Weights of a small transformer language model: 6 heads of 32 (2 for keys and values), learned positions.
MLP neurons of a small language model. Each row is named by its layer, matrix (down: output weights) and neuron, and shows model dimensions 48-143. Each number is 128 + 24 x the weight over its row's rms, rounded and kept within 0 to 255. Numbers have three digits each.
After each neuron's rows, "fires before" lists the tokens most often just after its 100 highest values on Wikipedia text that the model never trained on.

L14.down378:154157078127112072104098127106148106134166109107156132149128091113143132141124089132116124172153116136129186130087122143096177118122130150119097102121124149108141132132126125114114089125144122150112136163115161121120086172141178145090138117133167101127118090144168094125163126114141109105
fires before: "5", "4", "7", "6"

L14.down391:101156111138157097171150101082152112113130118104125126094148122120145112109129140154107132123126146126129086104173165131107131164156170111130192149114106144114198140135127117131114116124119138114085140094107158162141100116117150096089143136183118139106142124143106139113099110128145141097
fires before: " | ", " |  | "

L7.down241:170135113140121106143090102170089147106114123125123104088130168140107202164115049130176130117133122114075104123105178144140117105176118144124121120117137147142130120150142110142086133136101143143094116100125158112134137124112140114181123113165147087110161074121100127141154166151143109108
fires before: "\n", "ist", "um", "p", "onn"

L2.down291:125086130069122151120116079101116128113114151172123135093138139155119103125133154120123133118114128129108142131121099097124103214148110137112141117132105087130145159104101089107089105180136119164154107160131131130124136146120114114176149161160138139113158119119131099155122136113120113084
fires before: " | ", " |", "'s", "\n", "–"

L2.down425:134129122128149123112146099103136118142129128106185102115128108133112124174149128152151155115133117118152144161156139114124163067184133140158098104164065156095137146117126125164163137106113126116116131096152115136148150135134123109145110087118110178137111118118104079163135142149151149079
fires before: "7", "4", "5", "76", "8", "6"

L13.down29:141123150105107080159095114133140138117100090097123117105103118106121167157150100151095134167099133132146125170139125141135147163144104098165119097137131146113084136133111144142123120126109158128138147162161129151132136123143100146099106141162147158199139126129127091154126112073127112111
fires before: "–", ")", "\n", ").", " to "

L8.down764:101137095150194149101128116133129114116132124146133110163112123105151114139154125137123118123145155131122117076133104156144151162123117116139128080122130139115132132159109129150187136116098168114123142084133090136147117112129173116130127154158080137122066103089165162133138113134119119160
fires before: "==", " ==", ":", "\n"

L8.down741:127123057132140167107111108153064116169142108187098135078125181117119163101107139115146109149092123113086187108141130106125130132120135154109188123144121176138101142111107122125135095141150148102132113140123154144108119121142148136117120131129136121074123124120149139142145130158132173125
fires before: "\n", " A", "though"

L13.down598:151122136137109128100148140136138126134105159139138171140146129119054161157141100130134140151098125154101166137101124130085094155096123123159089109145111123148153131110125108143153131135124079162157121101131118147147099083112126159108118136135162127159118097167113095150087149161088146080
fires before: ", "

L3.down425:147103181115120156100139154110093127167177151089095137117155115142123110117129122115100118103132129134124127106093098132114129162150152141148174127163134111089144105121138128088154152125142106117158142165153081087156108134130131148190134147101135159099089123127116105165142132085104127090
fires before: "1", "2", "4", "be", "3"

L14.down160:154182121094132122120124121133077112086135166156174105117154146099188137100091146099151166124148172085095162127160170087166140129167156139091143116179115132160131100112152113116151081110159143118127148089110134093127102132117121106110127140165085154116105159149125131144107141111102151115
fires before: "==", "\n", "pite", " and"